Weights of a small GPT-style language model, trained from scratch on English Wikipedia: RMSNorm before each block.
MLP neurons of a small language model. Each row is named by its layer, matrix (up: input weights) and neuron, and shows model dimensions 224-319. Each number is 128 + 32 x the weight over its row's rms, rounded and kept within 0 to 255. Numbers have three digits each.
After each neuron's rows, "fires in" lists the words (lower case) most often at its 100 highest values on Wikipedia text that the model never trained on. A number after a token or word is its count.

L3.up643:141129121106110110153117133214145116107143157059146206067120091116143155091143197163073134115191114146163152163117067083155136072157089160214123064114127170141173111137063161103162114132124115106118109100160103105097086116138123084179185087164172099105175090112109132113114153150124165127
fires in: "in" 29, "to" 22, "11" 10, "were" 7, "they" 5

L3.up871:112164129145056112102130114105141128143153137082205111177119151107195111105141100139128120163189097144102149131117100147151095120128118127138118131172182174135169111123098177108114125143138120140073127134139094121094142124111125113085153109111128082152120127182128103113165106196098043131
fires in: "end" 19, "out" 12, "due" 10, "up" 6, "back" 5, "died" 5

L7.up1066:169103135110140141158162106172098137078142128103176141072153161130170159153127101182147098122143103096151146159107161208093133165132155110170148158123096120182162089104177187128112146105102066170166147124155100184101107126101128120150140113118135089144101172127139130074115189098154148094
fires in: "during" 22, "of" 11, "on" 8, "after" 6, "upon" 5

L3.up342:143121144149103156151097152124144114115129090097184094106121140148097126147153131154103158151149151121164182097153178137118066093147195138118119087158132138170194154075105110100105105126129064204155136152172101140112139121173128127157122185107134157123123170088118138110123180120166158195
fires in: "by" 48, "and" 9, "on" 8, "his" 8, "to" 6, "in" 6

L3.up1369:182103095108169136128159077116077090098142135110120096137123124122081159076140095174126169145123101110157168088131213090094068130093135097094151173150145158133174209130120175135127077168087136081142114153176125176101084103120157095111116101094166150120106190079139108099099129118034117139
fires in: "of" 46, "his" 15, "in" 13, "her" 8

L3.up767:154110102153103123176144141132065105122127099100195124108094170140184134124132098118116063158090106114113156088094066152148111162083156132111135157100132142146131147102156204111164137085086074084095213173116066103107121141176128140138172133183118098111100056073108062117082133148135097080
fires in: "of" 56, "in" 19, "for" 18

L8.up1567:217114100114087108155157156167162174130109099209163119144129137079141105101163122166166171069100089121058110121078186172088147155148204168116126114080149176161145128117153184140108154144158106139095082167086127151109148109125109105104058112119124106148148126097092117124168118149013082125
fires in: "in" 59, "from" 10, "of" 7, "and" 6, "was" 4

L7.up205:111106173160155116115189224193196131120151134072098167147105150163096209135146122178162085147127118055132190130087131106126152096166126138112111052093120102100144149138112169134119117121153115122145091138094090160125150160124106114090166137132150110156149123163108157116121147115111106131
fires in: "in" 20, "a" 15, "the" 11, "under" 9, "one" 9, "as" 5

L8.up1759:060152085151195113128118155123118142140067108188157171130085150134113157148156123087054171190157127126177089173102146096178150132111080124149091089127142204107121130144160165122114129090140114136165124127059098155104177111150182215159143116130147088121137102113095169134137086109158160103
fires in: "as" 14, "was" 13, "is" 11, "and" 11, "became" 10

L3.up715:114192106142131089160159097125168126136095145132188186140103078110130101150205135159089175171124095154131150183122152208115113125123128145141104156131162144078135127156122098085083115172111125137140155120112112167101102243096140120153106151059186133093128153073098145134109128147143165163
fires in: "is" 27, "were" 11, "are" 9, "was" 7

L3.up1502:165093164139136153092129135103158137150076111132187167175113154106199136096145129182086133117141117056138133166144180105151106135137125112107137079169162059127123100091125138083134165127127099097155106156137082141117065157087173088096110120119124094123139126184123135140074161126121054151
fires in: "to" 21, "that" 18, "which" 15, "from" 12, "held" 8

L3.up302:100165081155151180146166083118168144070113111152087181156090142124134143124080133103134106132060163146153158160080157075164119160123162091163150121113160146137179132117104118154125156148115189086175116120074148105126108155100081093071070124138173095127121162148157147078122133108155132148
fires in: "in" 48, "at" 12

L3.up1318:091184135143181131140158125093163106131076139103098165105099089100193167103120165094123201092084090188114122139082191092108157099097097132102169085101105121152145184109135159109157156105072103142138059104110175127151069165129087137105158104153086134166172144135142095106126145099140138110
fires in: "of" 40, "to" 14, "and" 13, "for" 5, "frontal" 5, "in" 4

L3.up1100:175157181154173198135121138117095110160115159192118187114138117105152090123143155181100180074104133164153128203144127113161106077122111095081149086139165056111157142125147172055176119064106128117180133096147112117123103153120179099024149140132169110137153107089079145115117130089133190127
fires in: "from" 39, "1989" 10, "2019" 6, "that" 4, "2024" 4

L3.up837:192147141107170108168049121123130087141071125098134145077103140105100109143146095132117141119168154116186151155136124134089150092119132164157149152131085083133145067102124120118153133147113136128175063116094101182085130174139141169115099156167118086118125174119105192091100121131125133102
fires in: "with" 23, "by" 20, "of" 13, "from" 13, "to" 9, "as" 9

L3.up1594:159185100143120177112123133118116057107111096120082110226116089122096142123148111166175134108087117105124112147134113091111138157120144109122160081109166103181123074119102151111077099089135117129154101113137112105038156124103145114100112107154107086159197114154132089165056142116114119126
fires in: "a" 28, "as" 19, "it" 16, "which" 6, "an" 4, "place" 4

L3.up1762:112140117152176150153065122153096089107152143099174130183110101105091083112130096130108155145053098111127149136137097126082164128137125154078139073093169146148134099116105174124113108185201100135135109121135147086122141141124137128108155117127069127145124121139112137098130155157134144168
fires in: "it" 59, "him" 16, "as" 8, "himself" 4, "her" 4

L7.up1603:171103138084104170193178085111158119101104131177158189086144132151160139094120151161138118181125115056093146117154169122101167125109103074104131132149152104148138087143114131163164139078200111113168121132095115137088097150095080128165097112104163085139124106134094069137170090173097121083
fires in: "during" 20, "after" 16, "before" 12, "to" 7, "war" 5

L3.up1640:114095130171186165172120120099188136122121120126159202139079121091153147129183090165093122155114137066154086195135142149172096118100181100066147099078103194100163173081159088155181147161147135126198097139141115176083130124125129146091142127193126110167152095095092098090107197119138121194
fires in: "on" 46, "in" 20, "at" 17, "from" 7, "into" 4

L8.up369:112102138154127139138155073084157106080139135117119151093132141107083130128158122141086136158158171145140120178069121111129128098117125126087147142131090139181143064098089080174179176073117131161173052126115119118107158103163146162152081147109208069107158108092111164136159137160172135114
fires in: "in" 25, "and" 12, "on" 10, "of" 9, "which" 6, "trail" 6

L7.up1730:139116085178093153158182119122191123156176173097102139152102083106070145118110082142138157134107084163091121121098189125072102109110161129149165075108184096122151069141125076167113142117155081101142064118105162153098131183145156147133089116107174101133125128123181140155120106120108127171
fires in: "for" 13, "after" 12, "of" 10, "found" 9, "with" 5, "had" 4

L7.up886:203137153134172165140159149104178147131122141159162137149068127151141150155033116124211143156168109173121151104098131156134106108136125081064060111109147140186125156120129109163100070054114075171169082126086093157142187108189092122144143117065179093160174163094130126129130165120112159130
fires in: "he" 41, "who" 14, "had" 12, "having" 6

L3.up1626:080116140119131139151199120128163138108179101074123203138107166166121163074195116117139146146139089068183088149112165119176100107050122131156144084128141151206121178106065198132161163102094120060136083147106139112161151109106135176097176127171163116123148164068133115121142135148113091143
fires in: "of" 31, "on" 18, "for" 7, "graduated" 4

L3.up44:183132205177135131109174109120141145092083123172143120155133108086109139111184107137118155083104169106142135109078158092065163086120181071189121156141101127170139106145137124161122138126137118150116122166121095216133099136143092148105148150102101144140108072085136151090134104193121118172
fires in: "of" 97

L7.up428:099144103161151122114126054073134122032145145105142147145107135079136101148132015161166125125107108153098108097137138085088140146132164131121110125078171136108150091096116152167161169069144165108150109089120131140169149189176123119122089156117151147136186102132108130106135118124068161072
fires in: "of" 43, "for" 9, "was" 8

L3.up1701:113162104125121123148116084163115144169134095116086092113061137153134123135120086178144168112208136174102167116124103128152094123116143141116131089119120104154156110126122088148159069084104188120122110122087084107094145073110109187146119145130141100164139132111114104145131161146079151132
fires in: "he" 24, "to" 12, "that" 9, "and" 8, "she" 6, "in" 6

L3.up995:118137017120135102115164149182133134136182106116128171136114088167106111112106112131129110100203137146125158115094112131104136108111134135074112077162171158156165127087147173131108130128067147091068076155139129074123083099093126142103148164140122114133122191116146082139080116165099116090
fires in: "to" 48, "of" 22, "0" 8

L3.up1167:181150142134089170084091111157151153117116140125095147123096110112126188146090085118079163071095109179070132113135149075099137131096120148128148124099127115147135153141150143085138125149142133101142131117126096186118055130204117081116143148096071080103147164124103110164100133141140109161
fires in: "to" 25, "and" 10, "of" 9, "on" 7, "in" 5

L8.up1085:172080088184098193142028098086086123156112095156122142093148128071153192093085178132124126118124132179128130142164173157104170144140093183104103147089189062096140122140123088046166154247205111120096126119107132127132128150147137104158135115135114146118164108118134152122128179161132152105
fires in: "to" 29, "and" 18, "which" 5, "helped" 4

L3.up653:095122120142099128105151125092114096079128109125124098140106150108180082122143050138118114152114108147086132141109118105138144122099132124111106122096158136145131115124144144162080075118153090096136123156107064092139061108122125160136145108085126141098104154094142082090100119088070128148
fires in: "his" 20, "a" 20, "that" 17, "with" 11, "an" 6, "the" 5

L3.up1496:159089128147095169150144160195118123155120137071097123114093196084064153055119162118102119106101089113137128112128113092092105124151129126085124115058159147177148139113134030133121179164127079071164163152102097125116135105086108162210098087117159113124118064121100117076157189144110185143
fires in: "in" 20, "by" 19, "on" 19, "contract" 5, "it" 5, "released" 4

L3.up942:119120110148167188149141139138168119116149112102131159152077139111160152124121139118112222132142182109121157180128141102108182066125118145129219080140102062152127081115133155066147128171147156163088162159133142161072137150109111141080143138149152136144124131100084156068104093190062185175
fires in: "with" 44, "to" 23, "m" 10, "than" 5

L3.up399:083095136072147174136137109129066174091164145134125124119111084090118161176123120204102147130157121125112168154132112115187118095078109109130103179127130103160151104082153158102102124126127038005136134171072127081145211090106146084133124112131105055114134127102138065170092109136101160112
fires in: "the" 23, "state" 13, "yards" 11, "team" 8, "a" 8

L7.up927:121143128092107161206189142172196205079116107093113184124130124139208120139145140123129124046127138072095134145150141113136149175170067089141149093116096123111147094088111124026107131127097070130171156091113121151106120177092108083079072105104147084143137148133117114098143150129178192149
fires in: "to" 30, "at" 23, "from" 16

L3.up1082:110175135156101115153130122121106148067173096135140164193111199122140115140229106156099116078157141105119176090117142109076089113131152122103113078102212052150162104190134147165143140084160076091138100100128145190135129155143100101131144107178162126131130149193121055081158093124118145165
fires in: "to" 37, "the" 17, "trans" 11, "s" 5, "he" 4, "in" 4

L3.up903:118114141117156081084183106134109120151181113169141120162094118089130148073135063155098111156192141137124172133094141100108129106144146148109091154108106110110123103131104175174100131060135055080139167124099096171171186084090099138141068135107148140127143119153141109076141099106133202076
fires in: "in" 53, "he" 14, "was" 14, "at" 4

L3.up562:150061147131174128132106121154131069167203113111141134122133144132174139227109115137100138133158138165140142083111086192151117118136176231191149159160117104165151093112135083094186147098139140115157088118136128120113132104123145166080113083097175138114153135111141091159069183132106089132
fires in: "of" 26, "part" 19, "on" 11, "in" 10, "to" 8, "well" 5

L7.up92:124143130135146135141153155149114082105123122111074148146132116171118132105130111122161140060083142041109095124090138146094106163148150092057084147070175121181142183112070153129090133140137111092152155154113140135085153104093131134155078145162168128152159131128109157099116097156151129155
fires in: "it" 62, "of" 8, "is" 7, "as" 6, "this" 4

L3.up1253:095171091141083133142062122123174068103144142096173142174138198164176166136106137111110130069109095130115140140128077157145154170090156161121118168142150153137163142111143135160100118135132117064112128136096152120120106116117127165155084169104113145069149123157134083117142155174092114158
fires in: "for" 27, "to" 21, "despite" 17, "due" 7, "of" 5, "its" 4

L3.up151:162129158074151154153110115079125141175105073167068140088122132139166064178174174143062147118103106093173071142140107113129163091103127158091131116072080089106152065128065155127134183184105156093114114100103094171079148204132153084127163090111163071123109144098113170118130116151136140170
fires in: "that" 34, "were" 16, "was" 14, "called" 9

L8.up1099:154140164137144141148173172108090125097104100184155148175119149159188110148114150129069122119082101174149148091103168166160101159154159105101106131107120071166130120139151148151080168175168081193145146170154105137127181158149227139121127132085118112180140124165129159102179113168188107119
fires in: "he" 33, "who" 26, "and" 8, "known" 7, "also" 7

L7.up1082:130091144223148146129117123124158164142114107150192141082134116120128217140115165091219144136135145182128135102144173157046126167108124137102117125141169102141126109171076130109127155119149125178078090111129128127160184121177167160119153125103117079194203126125115180167134170111166123111
fires in: "i" 16, "also" 12, "who" 9, "we" 8, "he" 5

L3.up271:093118142160111119223128126082113127152142159099074199132105113143144132138168142191099189147103103154101103128146167088142108148100142133179142000159154101136132093099047175123148087147097041134092155121174126123112142123123136041181154081143093165137120135075081141104100074114119138183
fires in: "for" 43, "on" 12, "to" 10, "between" 9, "in" 4

L3.up1632:137157127133165155155180117084074127110145104133135123106093097103181133160087099093076100135091114095177131173088145141158150193128143178112159130115092103151161174104115089120131160171090158107127143145090088115123135130174122137093074124137129107138085101102132112089112118116172165149
fires in: "in" 80, "at" 7, "on" 4

L8.up522:075103115165096106140160158120121135100124120148092133162108170132150139088141125093146157134048149136112078131120146083123140131138125076071087064061130132134187139092131123170136107197147106131150126143144136109122155118131123147129138185013123097133120146113137129146092136104142133118
fires in: "he" 57, "it" 7, "they" 6

L3.up1752:120215135124165153205097146122138138163130130099138167117128116101101188152075086184142146098179159188134128184148130176057191152122080156135181139091140104067156100159114100098143128231138128103100102071155131119113101163076149163099187129150111103107137136163108126132107174169148158101
fires in: "to" 24, "of" 10, "over" 8, "on" 6, "2020" 4